{"num_hidden_layers": 15, "hidden_size": 224, "num_attention_heads": 4, "num_key_value_heads": 1, "head_dim": 64, "intermediate_size": 896, "vocab_size": 1313, "hidden_act": "swiglu", "norm": "rmsnorm", "norm_place": "pre", "norm_eps": 1e-05, "positions": "rope", "rope_theta": 78000.0, "rope_fraction": 1.0, "qk_norm": false, "attn_scale": 0.125, "bias": "qkv", "tie_word_embeddings": true, "parallel_block": false, "init": "normal", "init_std_qkv": 0.026, "init_std_o": 0.00445, "init_std_up": 0.026, "init_std_down": 0.00238, "optimizer": "muon_variant", "learning_rate": 0.00913, "lr_mult_o": 4.0, "lr_mult_up": 0.77, "beta1": 0.9, "lr_head": 0.00986, "warmup_steps": 200, "schedule": "wsd", "decay_fraction": 0.94, "decay_shape": "linear", "final_lr_fraction": 0.0, "batch_tokens": 65536, "max_seq_len": 256, "doc_mask": true, "train_tokens": 725900000, "max_steps": 11077, "dataset": "wikipedia_en"}
MLP neurons of a small language model. Each row is named by its layer, matrix (gate and up: input weights) and neuron, and shows model dimensions 32-159. Each number is 50 + 10 x the weight over its row's rms, rounded and kept within 0 to 99. A neuron's up and down rows have the sign that makes its largest values positive.
Before each neuron's rows, "fires in" lists the words (lower case) most often at its 100 highest values on Wikipedia text that the model never trained on.

fires in: "that", "who", "having", "only", "which"
L6.gate550:65 52 52 38 31 53 51 47 53 66 54 52 47 51 31 61 56 41 47 40 66 38 47 42 43 52 41 42 60 54 58 51 48 61 64 44 41 56 67 68 56 49 42 50 59 33 53 41 63 62 46 53 49 61 38 64 53 54 38 40 50 50 59 44 42 48 59 56 39 50 46 57 36 34 45 51 37 31 37 32 48 70 49 53 49 59 61 62 37 32 54 38 41 54 51 55 51 47 53 60 57 60 69 65 39 52 51 43 56 49 64 42 49 36 44 45 48 40 52 40 71 52 53 46 69 54 57 62
L6.up550:41 36 47 33 77 38 53 61 68 61 44 64 43 46 47 51 51 51 68 64 62 59 45 50 45 71 63 50 31 69 50 45 58 48 33 53 37 39 50 46 39 63 64 55 47 60 45 36 57 59 56 46 58 29 34 59 63 49 50 51 61 55 60 49 48 45 53 51 45 41 47 62 58 22 42 50 32 45 39 40 51 51 52 64 56 47 46 37 34 62 51 46 36 56 56 48 43 52 49 39 67 58 72 39 44 48 60 30 51 45 43 49 60 58 34 43 50 47 32 42 63 40 44 49 67 25 34 50

fires in: "by", "with", "through"
L2.gate442:36 42 32 62 53 53 62 38 53 35 51 55 68 53 49 62 58 60 45 35 61 57 74 42 41 51 41 53 33 56 45 49 61 59 60 56 68 54 36 45 53 53 55 37 39 62 63 34 52 57 30 46 53 39 64 59 51 24 47 56 53 53 52 45 63 55 61 42 62 41 45 67 34 51 51 58 39 46 45 58 55 34 69 62 54 36 66 47 57 55 60 57 47 62 61 48 42 68 37 59 59 45 49 36 50 52 53 51 47 44 66 53 64 68 43 49 69 60 37 55 50 64 39 49 65 54 46 40
L2.up442:65 40 34 48 80 77 43 37 61 56 36 50 65 50 39 36 55 44 32 19 53 59 57 36 39 64 52 54 51 52 48 51 46 50 35 52 55 41 57 58 48 84 55 57 60 57 70 43 54 50 36 58 46 57 63 58 47 42 47 50 40 40 51 56 47 51 63 45 41 57 63 43 38 40 50 64 45 50 40 46 54 55 57 52 45 53 52 43 65 58 57 63 39 63 60 38 46 62 64 52 59 36 64 35 61 52 60 54 36 38 55 55 49 55 42 70 37 57 51 47 53 50 34 54 78 60 47 51

fires in: "as", "intelligence", "business", "multiple"
L6.gate406:52 35 52 60 53 51 55 45 38 68 45 50 57 44 25 59 38 39 44 47 25 37 49 60 57 59 50 58 39 46 51 48 52 48 68 40 55 80 57 56 34 47 53 43 68 32 44 42 45 53 33 53 65 63 38 67 41 36 40 43 53 52 41 42 48 65 44 41 55 47 49 41 53 45 54 62 38 61 46 44 52 49 69 59 50 36 45 49 53 44 39 59 48 63 62 65 40 76 54 50 52 60 36 40 45 41 61 49 31 50 51 50 67 36 57 59 68 70 61 49 46 50 51 40 59 51 52 35
L6.up406:41 42 19 46 60 45 37 35 53 47 58 40 62 39 44 53 40 68 43 37 47 45 47 52 55 53 43 44 44 29 57 44 43 59 48 45 61 59 49 64 45 42 52 44 47 38 37 55 61 42 37 47 52 36 47 53 38 67 55 63 32 49 51 34 51 50 42 52 53 72 37 37 37 50 50 54 57 34 49 43 51 63 59 72 58 54 56 53 44 51 60 60 40 74 61 41 57 60 48 61 50 60 64 57 43 32 52 68 38 48 49 48 61 29 63 61 49 56 35 59 31 46 55 57 57 60 68 56

fires in: "to", "of", "with", "and", "the", "from"
L10.gate590:42 52 49 39 54 37 50 62 36 45 61 35 60 46 32 37 46 51 60 68 41 62 61 44 62 49 38 58 51 58 48 68 56 42 45 51 38 41 65 49 55 49 55 50 37 50 40 53 53 78 58 37 44 60 54 45 43 45 46 48 35 44 58 39 51 46 37 45 43 47 51 64 41 69 50 59 40 36 40 63 53 37 30 56 43 48 40 59 49 48 36 48 42 55 39 45 38 31 72 55 58 66 45 29 48 28 44 44 47 72 52 50 35 54 41 46 56 37 45 51 39 47 53 59 52 44 61 42
L10.up590:51 43 42 44 49 60 53 53 44 54 57 51 45 52 46 53 68 70 60 63 65 46 46 34 52 66 56 48 61 58 53 73 27 58 42 50 52 53 62 50 49 54 36 60 52 42 55 48 49 47 34 53 58 47 55 65 45 59 35 48 39 61 36 63 48 41 70 36 41 30 47 61 50 35 45 50 37 37 43 52 51 43 58 54 50 38 60 71 47 62 54 47 39 50 51 46 43 64 45 43 35 35 53 56 39 44 59 42 58 65 57 60 46 26 41 44 42 34 61 40 58 47 52 72 44 32 51 45

fires in: "her", "them", "along", "him", "below", "it"
L10.gate241:56 36 40 35 53 44 70 60 56 70 39 58 57 44 49 47 48 44 27 46 66 47 29 67 36 31 52 42 31 72 40 61 60 41 64 34 62 53 54 45 47 63 57 70 72 57 49 44 54 57 50 52 39 43 38 53 46 48 42 53 36 55 71 62 60 53 40 47 33 54 41 54 57 43 60 64 47 60 51 60 49 46 40 58 63 42 53 68 48 56 53 50 53 53 58 47 48 55 52 49 41 53 47 47 52 46 59 45 57 52 60 53 40 47 46 51 65 47 48 53 44 62 55 51 43 45 48 63
L10.up241:49 51 50 47 34 65 66 37 53 50 26 59 60 55 32 39 41 55 40 48 67 60 48 40 54 54 62 50 44 47 49 49 56 48 36 40 55 41 52 51 36 54 52 62 43 49 60 46 47 41 36 45 56 51 35 40 44 65 41 46 55 58 59 48 61 45 54 46 54 42 40 74 62 51 49 41 70 49 47 47 40 49 68 24 54 44 42 48 56 52 47 66 54 50 71 63 62 35 50 71 57 55 46 73 54 56 57 38 40 55 58 60 42 62 49 57 50 45 39 40 38 48 60 47 41 47 53 45

fires in: "the", "switzerland", "want", "barry"
L7.gate236:63 46 38 42 20 52 38 55 44 40 57 62 54 57 42 49 59 51 51 54 49 64 59 53 40 31 38 51 46 49 76 59 42 54 48 49 36 46 41 36 66 49 65 34 43 47 72 29 73 48 45 49 36 55 58 71 47 42 52 55 50 56 50 45 30 38 49 49 52 46 47 56 55 46 53 51 71 50 54 66 46 35 60 38 51 50 48 48 52 56 39 36 40 66 68 55 53 62 52 57 45 61 32 75 51 34 61 45 60 54 68 56 49 31 47 41 47 41 39 56 48 39 44 49 54 58 44 46
L7.up236:46 62 51 32 48 55 51 32 35 46 46 47 58 38 43 54 49 57 57 57 49 60 57 37 29 45 55 32 45 46 45 57 40 40 41 52 63 71 47 46 42 61 61 59 55 48 67 45 51 62 46 69 55 45 56 50 33 47 45 27 55 55 33 58 17 43 48 47 65 52 62 39 45 30 62 49 57 51 59 55 58 49 45 51 40 50 62 55 49 59 58 47 44 40 63 52 41 50 33 62 55 45 56 40 61 32 56 55 45 38 53 65 45 56 70 62 41 41 36 48 54 46 66 44 51 64 52 39

fires in: "not", "having", "noted", "only", "past", "testing"
L4.gate218:46 62 39 51 28 53 60 46 55 67 32 62 59 52 52 53 48 47 45 56 48 38 52 42 64 50 53 34 44 70 41 42 48 57 61 50 54 44 51 59 51 53 55 41 38 55 57 48 54 66 63 43 51 48 51 45 50 51 52 56 65 48 64 27 37 49 41 60 74 34 44 53 43 52 39 52 57 38 49 37 36 40 46 56 46 55 49 47 29 40 62 42 57 50 43 57 48 60 44 45 61 52 46 71 42 46 36 52 55 64 58 48 54 43 49 54 59 55 46 37 55 47 44 57 63 80 63 46
L4.up218:37 35 60 41 40 32 71 46 60 54 38 49 65 70 63 59 47 57 45 55 52 52 54 45 62 44 49 55 44 48 59 45 53 64 44 42 50 50 45 68 54 49 49 39 62 52 52 47 64 53 61 39 51 55 55 50 42 63 53 52 58 51 61 35 27 50 52 40 52 32 41 38 60 68 47 44 47 45 44 44 32 64 67 44 64 52 50 58 37 43 58 55 73 47 25 66 55 65 58 39 56 48 69 57 40 38 55 43 50 58 66 45 46 31 48 37 56 62 30 33 61 57 65 54 44 50 59 48

fires in: "young", "two", "because", "zagreb", "younger", "free"
L2.gate252:41 51 41 70 57 46 36 45 62 48 46 41 53 52 50 45 67 59 66 52 60 66 59 44 58 60 48 51 64 44 47 59 51 57 41 44 59 43 58 48 51 42 43 59 39 59 39 69 66 49 35 65 58 58 53 66 46 44 46 50 72 34 38 45 35 51 59 38 48 46 56 46 54 40 56 43 74 49 51 47 73 47 43 60 57 48 45 61 49 58 57 68 42 48 44 47 56 62 37 61 48 44 48 49 47 40 38 35 30 41 48 35 43 45 59 32 72 44 53 54 37 48 51 73 55 32 56 58
L2.up252:60 52 45 58 56 53 39 43 50 45 38 55 55 42 60 45 62 54 55 41 59 51 52 58 46 42 52 27 48 64 47 52 37 50 50 32 39 31 53 45 47 44 69 50 58 53 61 32 52 59 43 60 71 44 56 63 47 55 66 65 64 62 51 42 46 65 66 66 58 60 50 74 52 40 70 55 65 56 56 62 48 50 47 54 38 52 58 72 64 58 53 60 57 68 42 46 53 67 56 39 53 54 54 56 40 47 48 40 47 47 36 68 55 53 55 53 43 33 49 67 37 50 38 57 74 35 50 47

fires in: "united", "city", "country", "county", "kings"
L3.gate725:41 64 38 39 54 28 53 59 51 49 55 46 38 50 58 44 39 48 75 34 38 54 60 57 63 50 70 59 56 43 49 53 45 34 56 43 30 39 38 38 61 47 32 53 61 32 44 53 66 45 79 56 59 44 48 68 71 57 47 62 61 44 40 47 61 49 39 42 48 62 67 48 50 50 63 57 54 62 53 43 59 53 59 63 49 35 37 49 53 44 42 31 47 48 48 56 40 50 54 58 43 52 48 44 45 55 45 54 50 55 64 69 46 76 59 56 54 56 41 42 59 35 44 61 51 59 47 67
L3.up725:60 36 64 56 36 45 48 50 50 57 48 39 49 58 56 67 58 41 50 58 58 51 48 47 53 37 51 42 42 55 36 48 38 53 55 47 57 52 39 41 55 60 62 54 33 42 43 43 46 37 46 49 42 69 35 55 47 40 44 41 44 45 52 52 49 54 40 52 41 37 43 56 45 37 44 51 41 49 47 79 43 49 39 47 55 54 52 57 32 48 50 39 41 32 50 37 51 48 34 49 50 65 39 46 50 51 42 40 49 56 41 50 84 71 46 39 40 37 61 68 30 52 55 55 69 55 50 41

fires in: "which", "that"
L7.gate311:57 62 40 39 46 42 54 47 64 49 71 46 47 57 50 31 29 52 46 56 52 61 27 49 44 53 53 41 64 41 60 61 59 44 54 45 52 46 67 43 46 51 43 57 29 47 50 45 41 66 61 35 38 62 53 42 33 48 49 55 37 35 44 48 49 66 50 47 48 55 27 41 60 55 64 62 40 52 40 41 39 38 44 45 47 52 44 44 37 57 60 22 54 50 55 52 30 52 45 38 68 38 59 37 39 34 68 49 53 55 57 58 71 46 56 63 34 51 62 59 54 53 56 61 50 36 57 36
L7.up311:50 56 46 63 52 52 52 59 52 59 33 69 31 58 59 53 53 67 48 61 49 49 51 46 39 40 52 42 48 68 49 52 58 46 63 47 47 54 36 59 47 44 48 58 33 49 62 48 46 63 58 53 50 58 43 68 54 54 46 52 40 42 52 54 45 68 58 54 44 43 36 64 63 52 55 43 42 47 60 39 66 50 49 41 62 73 60 47 45 51 43 35 53 42 55 46 51 50 64 55 38 50 44 28 47 48 46 44 58 51 59 48 52 54 51 52 49 45 39 47 43 40 60 59 39 44 76 64

fires in: "this", "that", "one", "target", "age", "took"
L5.gate14:60 37 48 53 57 38 70 63 50 48 55 52 56 41 61 45 58 51 50 45 51 42 58 44 62 59 49 55 53 40 53 57 45 44 30 36 50 46 56 55 64 47 28 31 54 66 50 55 55 38 58 56 54 54 49 59 46 32 39 56 56 36 73 32 41 67 58 49 52 48 39 56 34 57 61 56 42 55 38 51 64 49 70 48 36 61 66 46 66 37 53 55 42 47 56 40 50 51 57 58 55 60 46 58 41 53 55 43 43 50 29 41 49 46 59 51 69 56 38 53 57 52 58 37 52 38 49 36
L5.up14:61 48 49 65 64 52 69 49 52 51 54 69 44 58 41 35 36 59 30 51 55 48 43 62 70 47 51 60 65 68 47 57 58 39 42 43 61 63 48 36 57 47 75 49 50 48 47 57 68 59 54 63 40 51 38 42 52 44 41 49 52 40 80 44 44 55 55 54 66 45 40 48 51 63 43 47 45 55 58 42 47 55 80 46 62 51 64 47 45 48 45 56 33 41 48 37 56 45 71 55 48 46 35 53 40 52 61 34 61 73 66 28 47 62 63 56 50 52 57 41 63 55 56 64 61 55 34 47

fires in: "of", "to", "microbiologist", "artistic", "independent", "important"
L6.gate796:46 64 46 42 50 52 43 56 50 53 41 54 30 43 51 51 60 53 54 68 49 53 39 53 64 45 50 62 40 50 56 51 25 40 57 40 63 41 43 51 46 53 43 44 34 57 57 63 42 50 42 70 36 45 46 47 66 57 51 65 56 58 52 38 40 53 48 58 41 52 47 55 42 55 34 50 41 45 69 44 37 57 46 37 53 40 55 40 39 59 20 36 43 58 52 67 46 39 40 48 39 57 57 52 57 52 52 52 41 35 43 48 57 44 55 54 68 56 61 31 34 46 66 43 58 61 69 39
L6.up796:51 57 35 44 46 47 43 43 55 59 36 44 28 61 48 49 53 52 63 51 56 31 28 63 64 51 46 50 65 35 64 58 42 33 60 58 51 51 47 37 59 46 65 54 51 57 44 44 46 41 36 48 43 48 50 59 50 56 48 66 65 43 64 61 69 48 41 52 47 54 52 62 58 47 33 43 44 50 45 45 53 41 43 59 41 63 42 65 59 56 42 53 53 51 54 49 48 39 55 29 41 55 45 59 51 49 41 56 37 45 51 45 73 58 46 43 32 45 36 56 50 42 60 37 39 59 28 48

fires in: "of", "later", "following", "and", "soon", "performance"
L6.gate143:53 37 62 55 62 53 69 38 35 67 35 48 57 46 58 46 47 50 49 61 55 45 48 61 58 41 40 63 46 52 55 45 56 20 29 70 34 59 45 22 50 35 51 53 38 54 51 57 55 49 36 41 41 68 38 48 54 68 45 52 65 54 56 43 61 46 47 39 26 51 66 68 58 43 50 51 37 54 64 58 55 55 30 47 45 52 52 56 43 44 49 31 40 71 51 38 44 42 49 57 59 52 41 49 55 45 60 43 59 41 45 61 29 47 56 39 55 42 51 49 53 57 47 50 51 44 50 38
L6.up143:44 42 41 49 52 66 56 44 60 63 43 41 39 44 48 58 70 58 44 68 46 59 55 44 55 57 54 48 37 45 48 54 57 44 39 50 24 57 66 45 34 38 57 54 44 32 47 45 52 48 49 48 44 64 51 54 39 42 44 32 68 63 52 53 49 48 59 50 41 47 72 56 57 63 47 62 40 57 56 38 58 53 40 43 48 46 33 64 48 58 60 39 36 56 53 46 60 48 52 48 37 55 43 66 29 46 50 50 71 57 50 50 51 43 27 47 66 27 53 59 58 24 27 43 54 45 44 53

fires in: "the", "called"
L10.gate256:69 66 43 53 63 55 55 60 39 57 33 36 55 64 54 57 58 40 57 45 56 40 44 64 54 49 44 37 58 60 62 46 29 57 51 42 44 67 43 45 57 49 60 38 40 55 49 46 38 61 60 51 45 62 49 49 48 41 44 40 57 51 53 82 63 55 35 61 57 43 54 68 54 61 57 38 44 44 41 44 39 44 39 62 47 55 65 46 39 41 40 56 50 58 42 49 56 61 45 39 49 59 68 58 52 50 70 65 45 45 53 54 40 49 42 59 31 62 56 54 52 43 57 51 38 47 41 53
L10.up256:30 23 69 56 45 41 45 70 40 29 46 38 61 48 56 72 59 46 43 30 55 39 62 62 47 52 35 50 59 53 52 61 49 59 52 56 38 43 51 39 51 61 47 63 53 65 54 51 40 37 37 50 40 49 63 40 44 55 69 72 48 47 66 42 51 39 51 43 52 52 56 43 79 69 51 57 57 50 47 29 47 41 40 37 51 51 51 58 53 53 40 59 52 55 23 55 55 55 48 43 67 50 60 56 33 52 48 46 36 72 52 49 41 46 41 59 36 49 70 59 50 56 67 59 47 67 50 49

fires in: "in", "despite", "rather", "human", "has"
L3.gate702:50 48 34 46 33 55 43 49 54 57 52 62 78 44 68 56 36 35 53 58 47 48 39 79 36 43 51 46 46 60 48 58 46 49 47 66 42 45 56 47 55 52 56 64 36 42 42 54 49 62 51 70 38 32 34 56 39 45 57 47 46 55 37 33 46 65 49 65 42 58 33 59 54 60 42 47 22 54 37 50 44 50 52 42 38 59 51 50 42 58 57 46 75 33 33 51 52 59 68 66 56 48 66 63 66 52 63 55 54 60 48 39 56 53 37 49 35 45 52 60 41 40 43 69 63 51 55 49
L3.up702:54 52 29 45 34 60 55 56 36 74 36 55 45 49 66 55 55 37 45 44 60 50 47 51 51 56 37 47 55 47 52 42 48 48 53 53 53 37 57 47 77 49 56 53 64 42 69 57 65 51 62 29 48 48 58 44 30 62 48 54 40 35 33 42 64 53 66 55 66 59 51 55 78 41 54 55 66 48 75 50 58 36 52 46 38 52 69 43 43 51 55 35 51 45 39 53 42 49 60 50 42 56 55 52 48 38 56 55 69 49 30 44 53 46 50 63 50 56 52 51 50 53 54 56 74 35 51 58

fires in: "at", "of", "in", "on", "from", "to"
L11.gate692:41 57 53 52 20 48 45 47 43 62 50 36 59 35 55 54 56 58 56 53 50 51 55 34 38 49 40 56 60 41 44 63 67 32 47 50 36 59 75 45 61 34 38 59 51 50 42 59 54 45 37 60 61 29 45 37 58 36 38 51 36 42 45 37 47 50 46 51 53 61 45 39 58 43 44 39 65 47 61 54 58 46 43 39 42 57 51 31 37 40 36 43 55 63 38 51 49 62 38 42 56 52 29 62 58 53 52 41 52 47 46 68 53 54 41 57 57 51 46 57 55 49 54 59 62 52 37 49
L11.up692:63 54 45 40 44 40 34 61 48 57 55 46 52 56 55 46 47 45 55 45 34 55 55 40 49 53 47 59 63 44 51 40 45 50 47 63 40 55 61 55 31 36 61 41 43 53 62 65 43 38 68 39 46 52 52 60 39 53 54 59 53 49 34 37 47 47 63 49 71 36 56 37 61 62 52 61 69 45 57 30 51 62 52 58 60 37 55 59 46 48 52 33 32 45 52 64 38 60 56 44 44 30 57 57 55 65 42 47 53 48 51 65 54 55 62 52 45 70 40 30 60 39 43 58 50 64 29 73

fires in: "by", "coach", "minister", "completed", "complete", "of"
L2.gate323:43 44 45 35 55 51 43 40 55 37 42 38 57 63 50 51 45 67 38 45 67 56 43 53 61 39 44 45 57 58 57 53 38 40 49 62 49 50 52 58 43 46 62 47 46 34 65 48 62 57 43 42 47 57 58 60 51 50 43 56 58 56 47 52 55 59 64 42 45 49 37 68 30 45 51 60 40 67 39 41 65 54 60 49 59 54 52 53 46 53 53 41 27 59 54 55 38 53 54 49 45 60 47 37 40 45 61 62 42 66 58 48 63 49 32 64 57 46 36 65 51 75 54 51 50 52 48 46
L2.up323:62 57 47 41 50 46 49 55 31 55 37 39 53 61 69 53 48 49 57 54 40 45 62 50 44 46 57 55 47 50 52 35 36 39 48 45 56 48 45 64 44 65 59 39 53 41 73 23 50 55 45 51 56 55 61 43 45 44 63 54 52 54 62 52 48 58 60 51 56 40 42 72 46 56 49 62 51 41 41 46 59 47 53 57 42 49 48 59 61 57 56 28 26 54 45 68 33 56 31 68 61 65 50 36 61 51 65 57 32 39 52 40 43 58 30 66 63 43 51 55 49 64 59 48 60 43 41 55

fires in: "of", "had", "having", "have"
L7.gate51:58 58 42 49 37 63 62 50 56 61 31 48 60 29 46 41 41 57 62 64 57 68 43 52 31 62 32 47 48 39 44 40 52 66 46 41 38 71 53 42 43 60 57 65 39 57 33 47 48 47 51 65 44 57 51 55 57 49 59 43 47 47 41 39 46 37 52 67 40 67 46 60 51 45 45 50 62 18 55 60 50 61 54 48 48 63 48 58 44 58 47 29 64 45 59 50 47 47 51 57 53 30 52 56 50 49 28 63 53 46 52 53 54 52 60 55 42 51 50 37 47 41 45 59 48 48 64 39
L7.up51:64 63 56 41 38 38 46 37 59 62 34 52 55 47 44 34 33 72 43 47 62 54 62 40 57 51 36 48 54 72 61 52 47 61 44 40 49 56 53 45 39 48 50 57 63 62 57 56 43 52 50 57 38 47 67 53 45 39 30 67 38 61 46 50 51 57 42 39 45 61 60 60 46 58 54 70 22 51 56 37 64 64 54 51 61 37 35 43 48 35 63 63 47 50 50 58 63 54 60 60 61 51 59 71 48 54 54 58 41 43 67 43 51 42 57 46 58 43 31 30 60 41 36 57 38 43 69 49

fires in: "the"
L11.gate892:50 61 30 54 43 58 51 54 46 46 31 48 55 65 48 65 55 48 46 62 49 36 59 39 37 65 54 58 31 54 46 33 40 57 54 44 52 58 49 46 53 25 58 65 42 35 62 41 58 40 56 36 44 41 37 45 60 34 46 69 51 63 57 47 42 56 67 70 50 34 52 52 62 65 61 49 65 61 45 37 45 65 48 50 47 44 52 60 30 41 53 64 43 56 31 45 47 44 59 49 34 38 51 59 42 36 42 46 52 46 66 52 28 49 55 64 46 49 48 38 37 33 65 52 47 59 31 54
L11.up892:58 54 57 53 43 37 54 66 47 68 38 45 41 38 42 46 48 64 59 49 41 42 55 52 37 33 27 51 45 55 47 44 36 54 36 60 37 56 26 48 40 53 46 52 34 59 63 63 49 54 46 55 54 60 60 59 54 65 38 44 51 58 30 40 34 60 38 47 47 57 51 51 53 72 60 49 41 50 40 40 44 39 48 45 66 62 35 70 42 54 43 43 45 35 55 51 42 60 37 43 50 52 36 50 49 54 53 64 39 58 67 37 37 54 31 46 64 49 43 62 48 62 45 62 41 43 39 64

fires in: "during", "under", "by", "at"
L2.gate569:48 62 38 75 49 71 53 62 54 60 34 76 45 38 39 45 47 46 36 45 48 56 47 42 62 60 56 42 50 46 35 49 57 54 59 43 51 55 56 47 39 46 49 51 44 51 35 49 53 53 53 56 48 55 36 59 45 38 58 51 52 64 42 50 59 51 64 68 42 72 49 27 29 46 45 43 51 38 68 58 51 49 56 44 55 39 53 67 48 52 45 57 46 50 63 51 45 43 41 71 54 69 43 44 53 62 60 32 39 52 40 50 51 76 40 49 25 57 36 55 37 51 46 52 40 49 46 64
L2.up569:71 39 42 60 50 64 53 44 47 59 29 66 48 38 49 53 55 58 45 49 52 43 48 37 64 62 60 47 81 59 43 51 42 45 48 54 55 65 64 52 71 58 43 45 65 62 60 46 61 42 46 46 57 61 40 59 47 42 63 72 53 52 45 47 33 38 69 58 37 34 66 52 36 52 40 46 37 45 46 49 54 63 49 52 42 79 57 38 62 48 47 45 50 57 60 43 42 36 47 52 42 43 52 57 59 39 38 38 45 47 48 44 55 41 69 52 57 51 67 46 59 45 50 63 58 60 37 46

fires in: "which", "both", "these", "this", "many"
L11.gate166:55 73 24 41 47 45 56 58 44 27 52 57 52 62 40 46 39 55 33 39 38 58 37 44 39 47 33 40 47 55 60 63 61 44 54 50 57 42 51 60 40 46 43 52 38 54 38 58 51 37 47 62 37 55 60 44 42 51 42 49 44 34 59 64 51 54 48 33 47 61 48 55 50 46 58 48 59 58 47 29 47 50 36 31 31 49 50 54 42 50 46 48 29 49 54 56 52 45 51 57 57 49 51 35 53 25 61 65 45 41 49 45 43 36 56 53 50 53 47 73 46 46 44 44 59 57 36 26
L11.up166:33 36 49 40 50 67 58 52 53 50 60 55 50 51 39 56 63 42 40 42 27 61 61 58 50 31 41 69 52 41 50 47 46 53 51 32 45 51 55 44 44 39 41 49 58 37 69 59 48 30 56 45 52 53 42 57 31 53 57 53 40 42 55 66 48 61 45 32 42 55 43 55 61 57 52 49 67 24 35 42 46 36 49 61 58 54 42 66 55 58 33 47 54 56 56 48 59 55 66 71 43 39 69 53 57 39 42 49 69 51 41 61 59 55 51 46 74 40 39 39 57 58 42 54 55 52 50 40

fires in: "as"
L11.gate218:55 53 41 26 46 57 44 49 50 61 52 44 41 54 60 54 56 50 53 54 66 51 54 55 71 49 63 59 49 42 53 49 46 50 41 49 53 53 47 43 55 49 55 44 62 63 64 42 39 54 57 49 50 62 56 40 52 45 48 51 39 62 52 42 58 62 54 53 58 60 30 60 51 46 47 63 49 45 29 43 77 40 44 57 47 38 35 55 38 44 69 55 60 51 62 32 51 70 34 46 57 52 50 71 49 60 43 61 39 61 81 36 32 57 45 49 48 47 36 51 57 36 56 72 58 64 69 46
L11.up218:50 55 33 57 56 61 46 53 61 54 53 44 35 49 47 31 35 44 47 57 43 28 49 64 61 52 50 61 54 64 55 43 37 52 51 45 66 65 63 44 31 56 46 56 48 60 56 36 57 25 49 57 61 38 48 56 36 58 57 50 56 36 49 47 47 57 72 38 52 61 46 27 49 41 71 61 62 37 52 38 51 62 61 57 73 47 55 45 41 59 69 55 54 53 56 56 40 53 46 72 57 48 53 54 58 54 42 55 50 64 59 51 48 39 48 64 53 51 33 41 39 30 47 58 66 59 53 48

fires in: "who", "building", "built", "which", "com", "porch"
L7.gate217:41 52 58 52 57 48 34 59 72 34 58 63 54 66 34 53 50 64 33 55 62 57 41 50 21 36 58 43 68 51 61 68 51 52 77 51 46 40 57 58 54 30 57 51 56 42 54 41 69 53 61 51 56 44 39 57 58 52 28 43 49 44 54 38 67 48 60 49 37 43 68 65 51 55 52 55 35 41 47 35 26 47 51 36 59 38 40 52 37 54 39 44 47 66 55 47 35 40 49 45 46 56 65 46 39 39 67 51 70 53 51 61 41 44 62 56 39 49 56 68 63 47 44 55 59 48 50 50
L7.up217:74 61 31 55 49 50 30 41 67 51 72 49 48 59 55 47 25 42 44 52 27 72 42 61 50 60 56 44 68 65 47 70 47 49 47 59 43 63 57 60 55 44 36 51 41 48 52 61 54 61 48 43 39 78 52 66 48 46 54 36 61 48 41 58 47 66 52 65 44 56 57 53 46 36 60 53 48 45 54 42 53 51 65 52 56 48 36 39 54 46 46 43 45 38 52 43 50 57 67 45 48 45 60 48 50 69 58 57 55 51 47 54 25 33 53 56 57 49 38 51 66 66 49 53 70 45 55 41

fires in: "the", "three", "goal"
L10.gate763:51 50 36 37 36 38 60 49 57 55 56 39 34 45 70 50 36 39 34 64 34 59 49 53 59 49 42 53 51 57 60 39 51 54 59 42 25 50 38 41 75 51 59 57 48 51 57 64 63 48 33 46 58 64 62 61 49 38 57 39 42 49 55 70 55 50 38 70 58 60 62 52 59 54 33 41 78 67 40 34 40 51 58 43 37 36 38 43 40 64 55 36 40 56 47 39 30 41 49 68 57 50 49 60 58 24 45 48 62 41 50 42 43 69 55 36 51 49 48 49 63 42 57 38 35 19 56 60
L10.up763:51 37 70 42 45 48 53 44 24 47 39 43 56 41 43 64 57 41 44 17 55 58 52 33 39 63 51 60 63 60 45 45 75 62 43 51 47 60 63 53 55 53 38 36 50 60 46 56 37 55 64 62 29 54 57 49 49 46 54 67 47 41 44 56 44 59 46 39 43 31 48 35 42 35 45 46 53 49 45 37 51 62 44 50 58 49 57 54 45 37 49 42 48 46 37 49 40 59 56 52 56 60 58 30 44 55 57 56 63 46 31 63 33 52 53 59 51 68 57 47 48 56 38 63 60 47 36 51

fires in: "state", "school", "county", "method"
L3.gate642:54 64 29 46 54 49 36 58 40 40 53 45 57 41 54 27 39 49 51 53 35 60 34 51 27 48 38 44 50 58 50 52 43 57 41 60 50 60 54 57 41 55 39 42 64 45 49 27 36 76 32 47 57 51 54 53 47 46 56 35 64 59 56 45 56 54 54 41 63 62 69 60 52 74 50 48 62 55 33 66 55 62 59 53 61 45 50 66 47 45 45 56 47 34 66 48 49 49 54 48 43 68 13 49 46 37 37 47 51 41 77 38 46 50 49 40 45 34 44 49 53 43 49 66 35 68 48 46
L3.up642:39 69 59 48 56 58 54 48 34 46 54 46 34 33 53 56 43 72 44 57 50 49 56 66 29 35 55 63 70 53 28 43 44 50 58 75 54 46 59 51 40 73 31 48 43 50 50 57 47 55 58 63 47 47 47 40 45 47 51 65 38 63 52 45 36 24 46 37 55 42 47 65 34 52 50 55 60 58 58 54 47 58 55 56 70 55 28 50 41 26 52 42 56 47 37 56 54 75 48 53 51 62 36 49 45 51 56 42 51 50 71 47 40 47 46 42 51 39 56 70 39 32 47 58 64 51 38 56